config.toml
norm_place = "pre"
positions = "rope"
init_std_o = 0.0
beta1 = 0.95
MLP neurons of a small language model. Each row is named by its layer, matrix (gate and up: input weights; down: output weights) and neuron, and shows model dimensions 64-127. Each number is 128 + 24 x the weight over its row's rms, rounded and kept within 0 to 255. A neuron's up and down rows have the sign that makes its largest values positive.
Before each neuron's rows, "fires in" lists the words (lower case) most often at its 100 highest values on Wikipedia text that the model never trained on. A number after a token or word is its count.

fires in: "the" 18, "his" 14, "from" 10, "on" 7, "to" 7
L7.gate275 [115 142 122 152 100 112 121 141 148 117 118 124 105 109 114 123 146 135 143 136  97 101  84 116 152 149 107 134  93  90  88 118  62 126 123 126 138 177 126 139 126 140 110 157 128 124 130 151 126 144 113  76 130 114 150 157 143 145 179 131  96 135  99 107]
L7.up275 [ 95 133 128  90 137 104  81 131  84 110 165  91 132 149 145 147  94 167 101 127 115  82  98 158 103 143 124  99 128 138 108 132  70 129 111 144 104 111 136 112 180 130 125 150 140 102 105 126 111 128 130  98 151 134 158 109  98 132 170  78 111 147 105 150]
L7.down275 [128 109 133 100 100  92 159 151 149 133 132 123 124 125 132 102 109 120 107 154 125 163 146 131 155  98 179 136 117 118  91 127 129  98  99 140 150 125 136 107 122 164 125  96  89 118 138 114 132 108 165 150 130 103 156 121 145 157 113 154 131 138 140 143]

fires in: "to" 83, "for" 7
L6.gate609 [136 137 139 150 152 132 137 182 119 164 151 125 121 167  98  94 124 125 125  87 123 125 109 117 164 150 154 129 123 164 109 131 115 127 143 128  79 113 122  98 146  91 161 125  91 135 102  98 131 122  76 113 167 141 154 140 157 124 125 151 153 169 136 108]
L6.up609 [144 183 107  94 142 141 115 156 168  99 134 131 109 111 159 127  90 138 109  93 137 166 101 125 161 171  83 132 119 110  99  62 162 126 126 109 122 127 125 133 165 128 135 106 116 192 146 158 138 150  89 157 142 155 121 135 121 100 108 115 130  77 114 115]
L6.down609 [ 81 118 130 139 130 120 140  83 126 109 115 130 127 107 139 142 113 143 108 115 151 137 124 146 125 150 123 168 143 115 132 155 118 152 133 134 145  91 129 120 124 167 124 114 127 122 184 140 159  94 144 101 139 142 140 134  81 169 141 139 136  90 113 105]

fires in: "of" 46, "with" 23, "as" 20
L2.gate538 [126 129 151 162  70 115 125 158 112 144 108 107 191 131 138  87 113 117  92 125 156 172 130 130 135 155 120 146 100 106 128  93 141 155 105 131 111 137 112 112 138 135 149 132 134 132 123 133  98 140 147 119 186 132  48  80  99 151 105 136 142 158 117 127]
L2.up538 [119 129 164 156 120 113 140 132 154 128 138 105 122 147 107 144 129 111 138 147 108  47 119 146 154 128 141 115 153 177 142 127 117  97 143 123  82 106 146 144 107 113 142 110  96 144 146  86 127 108 148 145  90  99 159 132 140  98 149 125 154 128 117 149]
L2.down538 [105 126 141 126 133 126 121 163 167 120 121 120 149 154 106 164 104 170 152 147  73 107 138 108 114 133 132 158 158 185 121 104 108 117 117  85 149 115 147 160 106 137 156 125 112 106  93 109 154 126 109 160  89 104 122 132 151 116 137 130 122 152 146 111]

fires in: "of" 75, "by" 4, "into" 4, "connecting" 4
L2.gate130 [150 161 137 145 107 145 133 150 131 145 118 123 131 144 158  99 113  99 105 155 159 151 116  92 118 108 127 186 108 158  92 180 123  84 112 138 123 135 143 164 129 109 138 124 117 170  95 104 126  74 137 120 115 110 128 127 142 121 103 102 134 168 172 121]
L2.up130 [128  86 150 152 149 126 105 136 119 146 134 114 163 124 127  89 122 153  95 137 193 188 151 117 120 105 129 151 145 132 151 165 125 130 102 134 100 108 103 148 146  89 167 112  98 134 144 137 153 118 147 127 169 160 145 108 161 139 130  96  84 120 109 128]
L2.down130 [151  94 105 107 169 108 111  99 123 129 167  97  98 154 137 110 152 130 149 121 153 141 131 145 127 103 173 129 124 133 170 142 118  93 134 140 123 133 101 100 108 110 161 110 119 156 112 165 141 125 177 162 107 176 117 124 146 138 121 131 134  91 113 143]

fires in: "on" 41, "for" 17, "with" 6, "preceded" 6, "in" 4
L2.gate427 [ 71 144 122  88 126 120 152 117 166 135 129 139 133 116 123 196 137  55  93 140 110 141 103 125 125 119 120 148 148 166 123 146 138 115  92 179 137 100 119 143 126 106 100  85 153 138 152 107  92 154 155 132 122 134 134 140 143  95 122  82 103 116 141 114]
L2.up427 [129 146 132 164 113  97 164 163 132 141 131 106 129  89 142 111  96 100 102 116 150 132 120 152 118 151 114 110 146 114 138 114 113 173 112 106 120 166  99 143 156  55 191  85 114 146 112 143 133 136 121 118 132 150 134 154 143 162 117 129 116 158 112 133]
L2.down427 [131 140 141 118 123 129 139 136 101 122 152 115 118 147 101  85 114 136 127 114 160 141 138 136 155 128 134 143 115 103 139  84 117 135 200 122 149  95 133 139 129  89 130 137 104 188  96 109 141 106 106 112 114 155 149 119 158 155 155 122 146 143 133 114]

fires in: "as" 21, "were" 12, "became" 8, "be" 7, "become" 6
L8.gate102 [142 132 102 119 126  76 148 116 117 134 151 136 133 136 154 122 144 145 101  94  88 131 135  84 125 148 117 137 106 100  69 114 112 145 125 180 160 157 112 158 167 129 103 158  99 154 116 153 102  87 129 178 161 123 137 152 112 117 141 123 114 119 138 158]
L8.up102 [150 197 124  98 133  76 148 122 104 121 119 124 124 142 159  91 156  97 138  99 132 169 119  86 151 133 131 128 148 127  93 105 125 137 122 177 121 176 125 125 122 133  99 159 108 166  95 129 103 136 167 201 168 134 178 109 130 167 142 129 140 132 111 133]
L8.down102 [146 138 126 130 152 111 142 123 153 158  91  77 139 108 105 128 123 127 122 115 114 173 104 131 178  97  93 130 114 138 142 194 134 108 138 152 122 108 121 135 149 107 136 136 116 101 140 111 114 160 148 101 143 128 130 106 161 123 144 163 131 132 112 132]

fires in: "of" 49, "the" 16, "to" 7, "is" 5, "from" 4
L13.gate267 [130 138 170 146 106 142 218 121 127 134  95 156 136 119 107  97 140 138 101 142 145 161 133 146 126 165 103 114 108  98 111 114 122 118 176 147 128 141 121 126 180 159 134 164 145 137 132 157 147 137 141 128 136 113 160 134 136 122 153 124 172 127 170 143]
L13.up267 [122 146 113 141 123 124 159 127 102  98 111 119 108  95 116 119 144 140 117 139 164 142 147 120 104 149 143 109 141 102 120 134 132 135  81 131 111  94 114 127 140 148  97 118 125 107 101 146 152 119 136 114 173 108 142 123  75  83 146 154 150  95 162 132]
L13.down267 [147  97 105  99 156  61 157 161 125 158 134 126 131 139  95 114  97 132 130 114 143 111 117 183 107 131 127 141 138 127 113 117 115 153 135 161 146  88 105 108 138 124 155 150 110 104 107 141  95 151  96  93 148  63 155  93 125 135 109 122 113 148 116 139]

fires in: "in" 28, "to" 23, "on" 13, "of" 9
L7.gate605 [ 99 178  48  99 173 150 190 139 105 136 132 161 173 130 127 113 119 104 127 123 161 125 165 134  74 127 116  96 140 113 139 146  60 137 123 137 129 143 140 118 123 106 125 146 132 119 105 127 112 141 136 125 133 124 112 168 128 136 174 131 130  92 134 164]
L7.up605 [ 92 223  79 140 151 135 147 115 100 139 149 151 108 122 126 157  84 101 143 102 128 108 129 135 174 115 124 137 110 124 143 114 137 101  87 131 121 149 117  99 115 124 105 129 125 134  99 139  99 156 138 119 136 120 124 164 100 172 136  91 127 121 114 121]
L7.down605 [122 128 128 131 109  98 107 121 139  96 115  98  99  77 149 153 127 118 130 157  82 125 126 128 141 125 157 111 105 153 119 154  78 137 158 157 120 148 185 124 118 127 101 113 135 132 141 157 167 121 117 134 189 103 133  74  95 108 129 152 128 119 126 143]

fires in: "of" 64, "for" 9, "in" 9, "to" 8
L8.gate565 [182 140 159 141 125 149 169  70 135 141 128 132 126 126 106  98 138 116 132 138 134 117 151  91 103  93 122 133 139 112 120  94 101 135 116 111  92 124  69 162 119 140 130 172  98 164 109 142 124 135 119 146 128  96 150 154 139 120 115 128  95 131 137 159]
L8.up565 [140 124 119 121 109 128 144 109 118 125 128 109 130 146 140 168 100 163 139  92 127  96 136 150 126 139 129 136 131 105  95 131 121 124 158 109  95 144 176 144 152 117  91 119 153 103 102 148 141  74 106  81 136 137  94 109  89 103 154 145 151 159 151 112]
L8.down565 [146 125 120 136 120 151 160 142  96  98 169  83 111 159 156 124  99 124 146 158 144 136 116 166 117 106 146 138  90 167 141 136 108 180 138  96 154 103  83 120  55 126 147 119 160 133 149 117 103 134 135 150 182  81 115 143 131 130  92 114 115 115  93 138]

fires in: "of" 52, "from" 6
L2.gate15 [125 112 121 147 125 163 120 149 129 101 169 173 125 109  93 151 118 146 129 146 117 127 119  92 128 138 100 118 124 129 106 117 168 112 132 136 156 145 139 137 140 122 121 152  93 149 100 138 129 144 129 126 104 165 157 168  95 130 133 167  91  94 135 137]
L2.up15 [140 178 117 128 116 157 147 134 108 125 118 178 104  92 105 149 149 145 151 110 119 121 106 104 170 125 108 169 103 122  94 117 138 106 106  97 137 147  99 156 140 111 167 140 131 158 117 123 131 120 152 108 148 172 155 134 129 121 107 166 120  94  92 101]
L2.down15 [131 113  91 116 147 168 142 137 125 134 155 133 139  50 103 134 133 151 102 143 114 123 121 114 144 132  88 134  97 119 142 110 144  76 126 171 176 147  96 121 193 148 156 155 103 144 112  97 139 163  87  72 117 153 120 198 117 128 139 116 111 133 123 147]

fires in: "at" 37, "as" 9, "she" 9, "currently" 5, "in" 4
L6.gate164 [ 67 117 108 143 160 123 148 121 141 124 122 129 145 170 145 151 130 102 196 117 147 106 117 129  78 137 100 117 111 108 119 117  92 123 115  84  69 118 132 177 118 106  91 142 123 157 126 120 141  85 102 126 127 137 159 116 104 158 131 114 122 134 121 130]
L6.up164 [159 116 148 122 155 132 169 145 146 126 141 136 115 133 215 133 140 129 176 119 147 118 131 133 125 122 134 100 110 107 119 120 136 132 108 157  77  81 124 143 110 112 129 123 124  94 134 121 142 170 110 104  97 128 126 173 151 119  93 102 151 170 104 160]
L6.down164 [149 103 113 126 159 140 123 171 115 105 143 132 106 177  99  92 109 114 148 107 136 108 174 122 110 130 131 107 161 160 123 127 106 147 158  76 139 135 152 127 166 165 115 134 187 111  91 106 112  99 151 145 133 168 141 109 117 132 132 107 123 142 132 137]

fires in: "in" 34, "by" 18, "of" 13, "for" 10, "under" 7, "at" 5
L8.gate492 [141 114 103 165 137 115 124 147 109 157 132 125  96 148 109 161 132 103 158 135 110 142 104 115 111 175 132 150 129 128 105 146 114 119 144 163 143  82 156 137 165  93 104 162  99 167 150 188 111 131 130 123 122 172 167 158 134  88 131  98 107 140 163 106]
L8.up492 [156 132 139 142 111 104 139 117 121 132  94 132 117  99 103 148 178 134 149 131 106 108  93 115 126 119 155 125 139 160 132 149 146  88 125 110 151  89 134 161 129 164 119 145  96 122 147  93 110 119  88 116 107 113 127 101 145  99 173 134 111 146  99 127]
L8.down492 [135 161 120 147 126 127  93 107 158 112 163 101 153 125 153 192 140 132 114 123 108 132 112 146 135 165 112 135 130 157 104 103 155  97 151 155  86 135 124  69 102 100 130 111 168  94 129 154 170 107 107 131 137 161 129 134  89 129 126 106 145 159 149 105]

fires in: "of" 63, "by" 14, "no" 8
L4.gate99 [110 114 122 133 127 137 182 124 123 164 140 148 162 124  81 130 129 120 102 122 109  65 141 124 100 133 147 114 118 130 141 139 106 117  80 156 119  98 109 164 123 125  94 157 124 144 158 114 137 117 156 117 156 121 137  96 115 144 149 165 121  87 137 130]
L4.up99 [112 136 129 119 109 125 150 132 138 124 126 142 145 169 141 107 128 137 108 172 113 113 133 151 159 171 118 121 106 134 128 120 124 120 106 165 104 118 123  95 100 137  74 110 159 162  93 150 118 100 114 139 166 114 155  83 101 171 150 128 153  93 107 116]
L4.down99 [120 119 124 127 153 112 116 130 109 106 110 120 113 100 137 138 120 139 161  82 142 143 117 123 106  93 131 165 145 142 116 120 110 138 148 107 124 137 123 111 126 134 175 123  98 101 130 120 147 138 110 122 103 174 123 188 145  79 127 142 133 149 100 136]

fires in: "to" 48, "from" 7, "into" 5
L4.gate171 [121 163  88 164 152 149 142 145  75 145 152 169 118 140 118 123 138 131 122 119 109 111 124  95 108 101 142 120 126 129 121 164 148 118 144 187 138 134 103  92 144 133 115 120  87 135 134 151 127 165 130 130 144 136 134 150 113 116 118 139 125 144 156 111]
L4.up171 [138 123 140 118 132 143 133 133 119 177 132 154 138 134 114 102 122 150 107 131 144  89 133 106 138 118 119 130 130  99  66 114 154 143 146 121 109 115 144  99 129 114 101  90 121 126 142 142 124 130 142 144 168 127 107 109 118 105  93 187  59 123 145 105]
L4.down171 [139 124 102 134 155 146 152 133 127 127  99 114 104  89 131 120 155 141  96 155 140 116 122 144 114 103 134 159 100 110 155 118  55 119 139 163  88 128 116  93 108 124 164 151 151 123 125 148 114 138 143  96 123 110 114 118 127 150 157  94  79 137 121 111]

fires in: "of" 76
L7.gate6 [106 125 128 104 146 121 142 151  98 116 103  93 127  94 133  91 119 113 147 134 125  70 151 122  91 127 153 113 133 103 138  83 140 141 138 140 172 155 109  80 122 104 142 126 148 122 131 104  99 122  97 140 139 137 110 145 124 135  94 159 118 137 123 152]
L7.up6 [129 127 126 107 115 170 136 158 145 116 108  96 140 114 120  89 137 118 140 171  92 177 116 137 101 131  73 143 104 151 128 105 119 115 121 141 122 110 155  99 115 140 123 123 174 152  98 158 140 106 115 140 152 131 147 124 108 186 173 111 116 117 126 184]
L7.down6 [112 129 111  97 108 116 104 178  96  89 125 131  92 119 130 151 153 121 180 121 102  93 113 131 102 157  89 113 111  79 159 120 148 156 152 151 110  83 146 113 121 100 115 161 120 128 123 105 119 107 105 141 117 171 119 144  89 120 141  92 144 120  86 135]

fires in: "of" 40, "a" 10, "with" 6, "to" 6, "the" 6, "in" 5
L7.gate637 [132  68 143 117 103  99 173 135 133 107 108 147 125 154 108 151 119 144 104 107 104 137 115 133 129 144 152 127 125 111  99 121 111 140 121 158  97 122 139 104 130 125 125 147 150 130 144 103 159 146 142 170 167 145 153 118 178 148  78  99 143 124 186 131]
L7.up637 [146 126 124 109 158 156 158 112 105 143 116 107 152 151 151 115 132  73 154  90  95  97 107 139 102 124 136 140 148 124 127 132  65  95 104 156 108  99 132 131 119 138 130 170 144 124 137  94 147 128 132 124 150 144 117 141 132  88 112 126 126  87 199 125]
L7.down637 [ 99 105 144 110 137  84 107 150 131 137 130 177 132 120 117 130  96 166  77 107 162 147 143 122 113 100 113 150 139 138 128 133 144  89 150 155 145 124 142 119 155  95 141 145 177 147 151 141 137 146 134 144 153 102 125 144 133 125 141 161 149 138 133 184]

fires in: "of" 28, "to" 23, "in" 14, "by" 11, "from" 7
L8.gate417 [ 98  99 130 123 126 153 141 112 158 130 147 104 120 114 112 129 120 116 176 158 103 107 105 153 124 186  88 125  75 142 142 125 118 129 175 169 138 133 141 120 158 173 117 121 125 110 128 155 139 142  88  88 129 154 109 128 115 108 149  85 144 140  29 102]
L8.up417 [138 118 137  57  90 103 114 132 117 129 144 115 138 108 128 144  98 157 150 136 135  89 119 155 110 164 127  72 127 105  82 152 165 144 152 136 106 139 148 126 120 137 119 119  96 176 133  85 137 101  84 100 134 121 100 139 134 129 168  93 138 104  96  88]
L8.down417 [145 172 157 119 127 140 147 121 144 102 144 111 130  96 121 132  71  94 140 174 129 100 149 121 102 118 129 151  85 191 108 169 116 136 110 150 164 137 154 111 139 118 103 113  92 144 143 144 140 130 120 147  97 157 140 162 119 126 133  83 150 155  82 146]

fires in: "of" 39, "at" 10, "boulard" 6, "mantra" 5
L4.gate88 [ 98  99 127 115  98  98 154 140 134 154 183 124 134 145 117 152 145 112 136 170  86 107 176 115 121 153  94 162 111 137  86 122  92 128 143 115 156 109 158 109 145 133 122 145  95 140 124 200 122  96 106 102 123 156 154  84 124 100 150 153 159 114  93 104]
L4.up88 [106 101 120 114 117 122 136 136  89 146 139 172 169  84 144 144 129 131 138 115 151 127 156 111 120 125 121 158 113 102 109 138 154 121 117 132 168 140 137 191 127  88 113 111 121 127 172 134 106 164 110 104 179 172 128 114 116  94 132 155 108 124 136 127]
L4.down88 [137 126  87 200 143 109 120 135 109 145 107 135 132 105  95 144 101 129 110 164 162 144 128  87 139 119 139  92 122 122 115 133 145 159 146 144 111  85 116 169 127 127  85  84 114  97 104 121 150 112 107 131 134 180 168 138 118 121 111 157 164 137 127 145]

fires in: "of" 66, "among" 10, "are" 5, "between" 5, "all" 4, "by" 4
L12.gate599 [165 113 121 115 102 126 150 100 162 135  95  97 116 148 106 181 101  98  85 118 137 171 124 104 120 142 134 144 117 152 147 131 101  77  88 149  74  95  98 140 167 107 158  99 130 143 106 122 110 130 184 121 158 119 158 112  96 124 145 141 153 130 155 152]
L12.up599 [110 131 171 112 167 133 127 172 110 148 141 136 174 113 115 117 156 168 109 132 158 156 114  98  77 128 151 107  97 139 139 146 133  94 145 132  92 147 162 182 134 144 110 119 132 121 160 130 131 160 114 131 147 123 141  98 165 126 140 104 112 122 125  71]
L12.down599 [121 128 158 156 118 166 124 134 106 119 170 128  87  94  84 100 159 113 165 134 172 132 133 136 130 127 137 120 146 105 152 128 117 115 117 145 192 129 130 141 124 136  93 124 154  92 124 112  89  82 163 123 155  94  78 129 134 112 129 109 120  85  99  87]

fires in: "in" 31, "of" 26, "on" 10, "into" 4
L7.gate115 [113 160 152 145 174 137 144 141 141 157 117 143 182 105 113 108 120 123 113 108 113 121 135 106 124 138 110 145 102 127 138 128  93 112 120  98 128 114 108  93 109 113 165  98 128 130 136  84 110 137 113 147 148 149 155 145 100  84 148 162 107 115 169 126]
L7.up115 [130  91 129 144 138 144 111 123 105 100 104 147  95  90 115 135  93 114 117 136 149 122 132 120 177 116  99 148 103  96 115  98 160  94 129 126 128  94  95 157 116 138 111 130 122 119 109 128 129 106 104 120 123 105 117 101  90 172  96 143 121 165 140 112]
L7.down115 [144 180 100 115 113 113 145 121 143 162  88 135  94 115 155 102  93 108 147 137 182 125 127 139 137 131 109 108 130 132 107 111  89 111 183 159  85 145 144 128 109  88 148 117 152 124 158 124 136 140 148 103  98 190 126 144 113  92 130 154 114 139 135 119]

fires in: "of" 38, "based" 9, "paredes" 4
L2.gate94 [117 172 151 122 121 134 160 114 132 157 145 126 125 139 110 139 112  87 161  96 125  99 177 157  86 135 100  85 116 125 121 141 111 146  84 124 119  91 106 164 122 118 113 111 147 207 121 111 112 142 128 112 152 148  69 132 127 109  90 126 146 151 150 116]
L2.up94 [ 97 136 175 156 140 135 113 140 141 149 126 119 169 161 102 135 106 124 181 164 120 115 102 115 167 131 111 127  84 151 117 126 102 112  88  99 125 113 184  71 141 133  85 120 165 163 106 155 142 148 106 151 171 147 156 127 144 123 131 134 142 105 165 113]
L2.down94 [132 154 125 144 178  85 108 152 160 133 132 117 112 168 103 166 106 106 161 156 108 131 144 104 163 112 104  87  50 150 134 147 103 129 110 108 132 139 143 148 121  99 132 129 136 180 122 149 135 176 115 170 184 128 146 134 144 150 115 135 130 114 122 115]

fires in: "the" 41, "was" 17, "it" 14, "to" 5, "were" 4, "of" 4
L9.gate590 [119 123  83 157  95 133 105 169  94 143 117 140 124 126 171 147 105 127 112 109 146  78  85 144 148 170 142 123  82 112 139  83 100 129 129  87  97 108 129 116 150 152 171 110 119 108 105 169  75 146 128 128 170 160 125 150 115 148 157 113 122 108 117 112]
L9.up590 [107 135 132 110  72 115 132 174  89  93 153 107 114 123  98 164 135 101 146 137 127  94 114 126 132 129 134 128 117 151 144 103 127 122 123 138  74 152 103 149 130 105 134 138 109 118  76 134 114  93 119 121 121 145 143 117 163 152 128 134 125  92 130 161]
L9.down590 [129 170 129 112 140  99 157 180 151 134 177 108 113 103 144 119 119 115 138 129 110 119 173 134 134  59 121 105 150  99 154 108  99 146 134 120 108 100  92 107 107 113 116  85 130 122 113 137 128 154 143 107 118 115 126 144  70 130 132 132 111 120 145 158]

fires in: "at" 22, "by" 14, "among" 13, "of" 12, "with" 8, "in" 5
L8.gate18 [134 131 125 101 133 183  99 134 106 173 102 108 146 141 122 136 122 122 123 144 114 122 144 142  85  90 112 169 139 109 130 175  95 129  78 128 123 138 105 116 134  92  81 101  70 146 121 133 118 132 188 107  78 114  79  92 134 133 156 148 128 152 135 148]
L8.up18 [164  86 146 146  99 125  99 155 135 154 133 141 114 124  92 117 142 151  80 144 130 103 124 146 138 126 145 106 120 139 163 136 157 135 123 113 121 169 107 117 162 152 135  88 112 153 100 140 145 134 163 146 120 148  93 115 158 137  90 109 153 104 131 164]
L8.down18 [159 136  95 140 157 126 165 101 168  91 137 123 156 129 142 111 126 107 124 138 144 125  95 119 114 150 124  77 105  72 105  84 120 112 138 179 137 121 148 156 147 132  95 152 153 101 168 130 174 144 125 131 148 144 144  95 113  93 128 150  89 132  76 128]

fires in: "in" 42, "to" 14, "on" 10, "for" 8, "from" 8, "at" 4
L9.gate591 [134 115 133 158 144 115 151 152 110 114  56 129 123  73 167 109 124 133 110 122 114 138 106 116  76 192 100 137 134 128 105 129 123 125 169 143 124 148 130 133 127 161 146 144 148 140 136 145  71  84  93 152 136 121 141 132 106 112 170 133 132 102 145 115]
L9.up591 [153 128 112 154 146 114 126 169 130 143  93 123 142 125 118 151 178 150 132 126 136  93 133 126 127 143 121 125 130 138 127 121  74  90 118 152 126 118 136 116 109 157 138 125 102  81 134 182 141 170  75 114 129 183 128 112 110 139 138 126 115 151 130 119]
L9.down591 [ 97 127 137 123 176  89 142 128 135 143  94 124 110 127 144  85 151 136 113 146  95 140 102 103 177 165 118 124 137 127 101 147 133 136 117 148  97 144 118 124 166 162 177 135 155 152 127 102  99 136 175 149 129 109 108 146 129  92 124  99  95 125 154 151]

fires in: "to" 50, "for" 23, "as" 19
L6.gate285 [118 116 120 156 134 102 120 130 104  81 140 156 114 175 149 152 131 126 126 102 138  90 130 135 127 121 121  99 165 148  97  89 141 160 162 130  95 155 113 114 124 144 112 173 166 136 145 128  99 150 130 119 116 103 176 167 132 118 120 120 103 167 141 135]
L6.up285 [200 161  96 129 152  67 129 117 164 110 150 169 115 171 169 123 126 147 112 123 115 116 155 126 131 138 121 116 147 132 106  76 112 105 155 162 123 126 115 140 142 101 180  97 149 179 122 115 104 109  98 134 130 177 164 129 143 140 116 136 123 126  73 159]
L6.down285 [127 120 108 159 163 130 159 172 120 114 155 141 136 141 134 125 160 119 111 116 149 124 101  89 141 135  73 139 124 115 120 139 122 148 147 125 131 147 143 125 131 147 181 128 118 152 108 114 111 155  78 148 147 140 121 127  90 102 137  74 120 136 128  82]

fires in: "in" 40, "at" 9, "of" 6, "located" 5, "on" 5, "town" 4
L8.gate130 [138 137 130 143 124 128 161 127 166 144 113 130 121  86 150 175 135 118 147 145 141  91 132 102 110 153 137 127 110 143 141 160 134 123 136 104 125 124 111 150 152 106  92 102 106 123 141  72 117 141 153 127  76 124 101 128 108  99 156 100 132 140  77 131]
L8.up130 [118 145 147 150 139 135 149 153 125  97 164 128 150 125 147 113  91 125 124 163 133  99 166 141  88 124 139  86 131 184 141 157  76 150 167 114 118 145 123 126  92 128 127  91 141  96 103 117 102 120 152  61 109 136 127 127 121 115  96 114 153 104 128 118]
L8.down130 [141 176  85 138  86  94  87 148  92 138  88  68 130 134  72 133 111 158 150 107 149 135 122 146 125 134 105 150 163  95 120 141 137 113  84 133 119 149 139 119 131 126 133 134 113 148 115 137 126 132 140 151 150 111 134 114 121 125 134 128 143 154 121 144]

fires in: "by" 74, "of" 6
L6.gate443 [113 136 159  94 100 114 174  97 121 120 121  90 154 136 100 144 102 127 125 129 154 150 141 134 141 107 136 109 126 131 133 149 123  87 120 148 117 143 106 145 137  68 156  98 149 118 136 117 126 104 165 113  93 123  89  79 119  90 153  89 171 135 115 118]
L6.up443 [153 100 162 112 161 112 158 139  93 134 123 151 161 127 119 129 126 114 124 121 141 115  93 127 114 116 131 104 121 177 126 139 121 109 132 111 144  87  93 133 112  91 106 134 113 106 105  97 129 123 150 122 108  83 160 109 138 134 105 127  70 139 125 152]
L6.down443 [133 147 147 141 116 143 137 117 141 123 128 135 125 125 110 146 143 135 138 151 106 155 128 126 132 149 104  81 118 128 152 164  96 145 153 140 139 166 101 106 155  98 142 137 157 146 112 149 113  72 156 156 117 111 114 166 164 135 175 114 162  91  83 126]

fires in: "who" 38, "and" 12, "of" 8, "left" 7, "helped" 4, "leaving" 4
L7.gate489 [ 98 144 142 148 121 153 134 137 122 109 134 113  99 112 116 138 107 116 100 175 126 104  63 111 107 135 161 116 121 101 133 134 118 141 154 130 126 105 146 147 162  95  90 149  86 153 165 167 155 154 126 106 110  81 183 135 161 143 154 168 116 134 139 141]
L7.up489 [105 127 111 119  76 136  86 187  87 112 143 104 124 132 160 110 170 130 122 152 102 114  83 131 128 128 164 113  95 125 140 110 129 132 170 166 132  91 154 130 133 135 115 142 126 125  55 170 152 109 140 158 162 148 102 156 129 178 127 151 142 154 124 110]
L7.down489 [105 111 128 103 120 130 159 107 164 112 118 141 131  98  89 116 100 119 152 124 117 118 104 108 151 152 105  71 100 139 174 117 122 115 151 178 113 152 119 117 107 119 143 149 115  74 120 140 107  98  77 138 170 103  95 108 117  96 173 131 132 135 153 169]

fires in: "as" 18, "over" 13, "more" 11, "at" 8
L7.gate639 [ 79 137 152 105 112  96 161 118 111  88 148 134  91 133 139 150 137 105 133 128 122 105  99 147 144 126 152 144  79  96 108 143 102 102 151  96 100 170 142 129 112 130 114 136 127 167 134 124 108  59 145 114 148 109 150 110 115  91 128 132 140 112 120 109]
L7.up639 [ 88 157 161 124 174 111 126 131 166 102 137  42 137 165 144 149 141 135 109 123 138  99 126 114 132 120 155 168 120 146 132 126 118 135 124 137 141 129 138 154 145 128 118 115 149 143 110 132 122 130 107 112  99 102 140 156  82 159 149 118 121 141 100 141]
L7.down639 [110 122 141 129 127 159 185 152  97 129 148 167  92 140 160 100 152 151 142 105 130 166 146 145 158  85 148 123  91 116 170 153 105 149 114 147 131 147 149 147 138 160  92 113 130 142 134 101 167  95 132 145 158 142 126  92 105 144 100 170 133 130 141  99]

fires in: "of" 25, "through" 12, "into" 9, "in" 8, "away" 6, "with" 5
L7.gate323 [154 147 155  89 145  84  56 179 108 140  92 123 172 101 132 122 103 140  64 152 141 154 122 146 135 153  95 165 118 109 167 110 144 152 117  97 124 123 137 124 106 126 107 145 105 138 147 142 115 108 128 110 157 147 130 107 131 114 121 150  89  81 114 107]
L7.up323 [151 122 127 146 108 177 127 132 104 148 137 104 123 142 145 137  92 119 103 140 119 165 133 166 169 138 134 124 151 145 116 121  94  82 107 158 101  92 148 118 153 121 109 131 117 129 136 103 123 145 179 117  80 147 176 130 105 138 169 102 139 146 131 108]
L7.down323 [122  94 116 117 149  99 114 112 127 138 128 107 137 136 157 101 126 132 122 135 134 106 115 100 118 156 138 125  90 116 108 111 135 114 131  92 105 138 118 102 138 134 122 105 141 114  81 144 142  92 155 147 115 119 134  93 134  91  93 123 142  86 106 123]

fires in: "as" 28, "of" 16, "called" 10, "known" 5, "on" 5, "for" 4
L9.gate120 [ 96 149 134 137 188 146 134 111 137 149 121 115 117 167 108 125 160 160 131  99 124 129 160 124 113 155 134 144 118 167 124 139  84 146 123 173  95  94 131 178 160 150  92 140 119 136 136 137 125 147 138 145 143 111 125 117 153 105 106 159 155 104 129 138]
L9.up120 [161  93 145 142 127 137 160 106 105 138 159 155 136 203 113 110 117 112 137 164  98 139 157 170 150 114 130 147  98 124 174 102 153  71 146 165 128 109  92 143 119 124 104 101  93  97 163 109 114 115 125 146 151 112 116 101 127 148 150 128 119  73 136 153]
L9.down120 [142 171  97 106 120 143 129 122 122  99  78  82 155 135  89 120 111  91 120 164 189 128 133 128 109 141 115 145 154 137 134 118 128 120 110 118  99 139 181 132 111  99 157 123 135 136 102 117 113 147 104  88 140 131 142 107 106 106 118  93 157 129 140 130]

fires in: "of" 25, "published" 11, "from" 7, "directed" 7
L8.gate425 [123 151 155 134 145 155 149 142 129 139 144 148 157 120 122 113 103 131 145 105 137 117 147 150 125 167 153 173 126 100  93 118 129 170 152 136 131 166 132 135 100 177 105 132 110  92 131 161 135 140 112 112 124 117 119 145 107 106 109 159 165 112 160  90]
L8.up425 [135 173 121 145  85 152 125 154 109 101 124 119 141  92 113 143 137 145  92  97 140 139 112 158 120 130 111 128 115 120 110 158 153 139 120 121 150 156 132 143 130 142 116 125 125 135 121 126 169 124 150  92 140 123 110  87 137  82 130 137 151 100 148 143]
L8.down425 [124 158 155 125 147 143 159 130 143 132 142 169 151  95 109 140 151  86 155 185 172  87  94  79 150  90 145 127 118 146 137 113  88 194 122 119 131 149 112  92 157 125 142 144 124 128 159 140 124 116 119 112 117 168 128 158 137 120 121 111 109 139 113  86]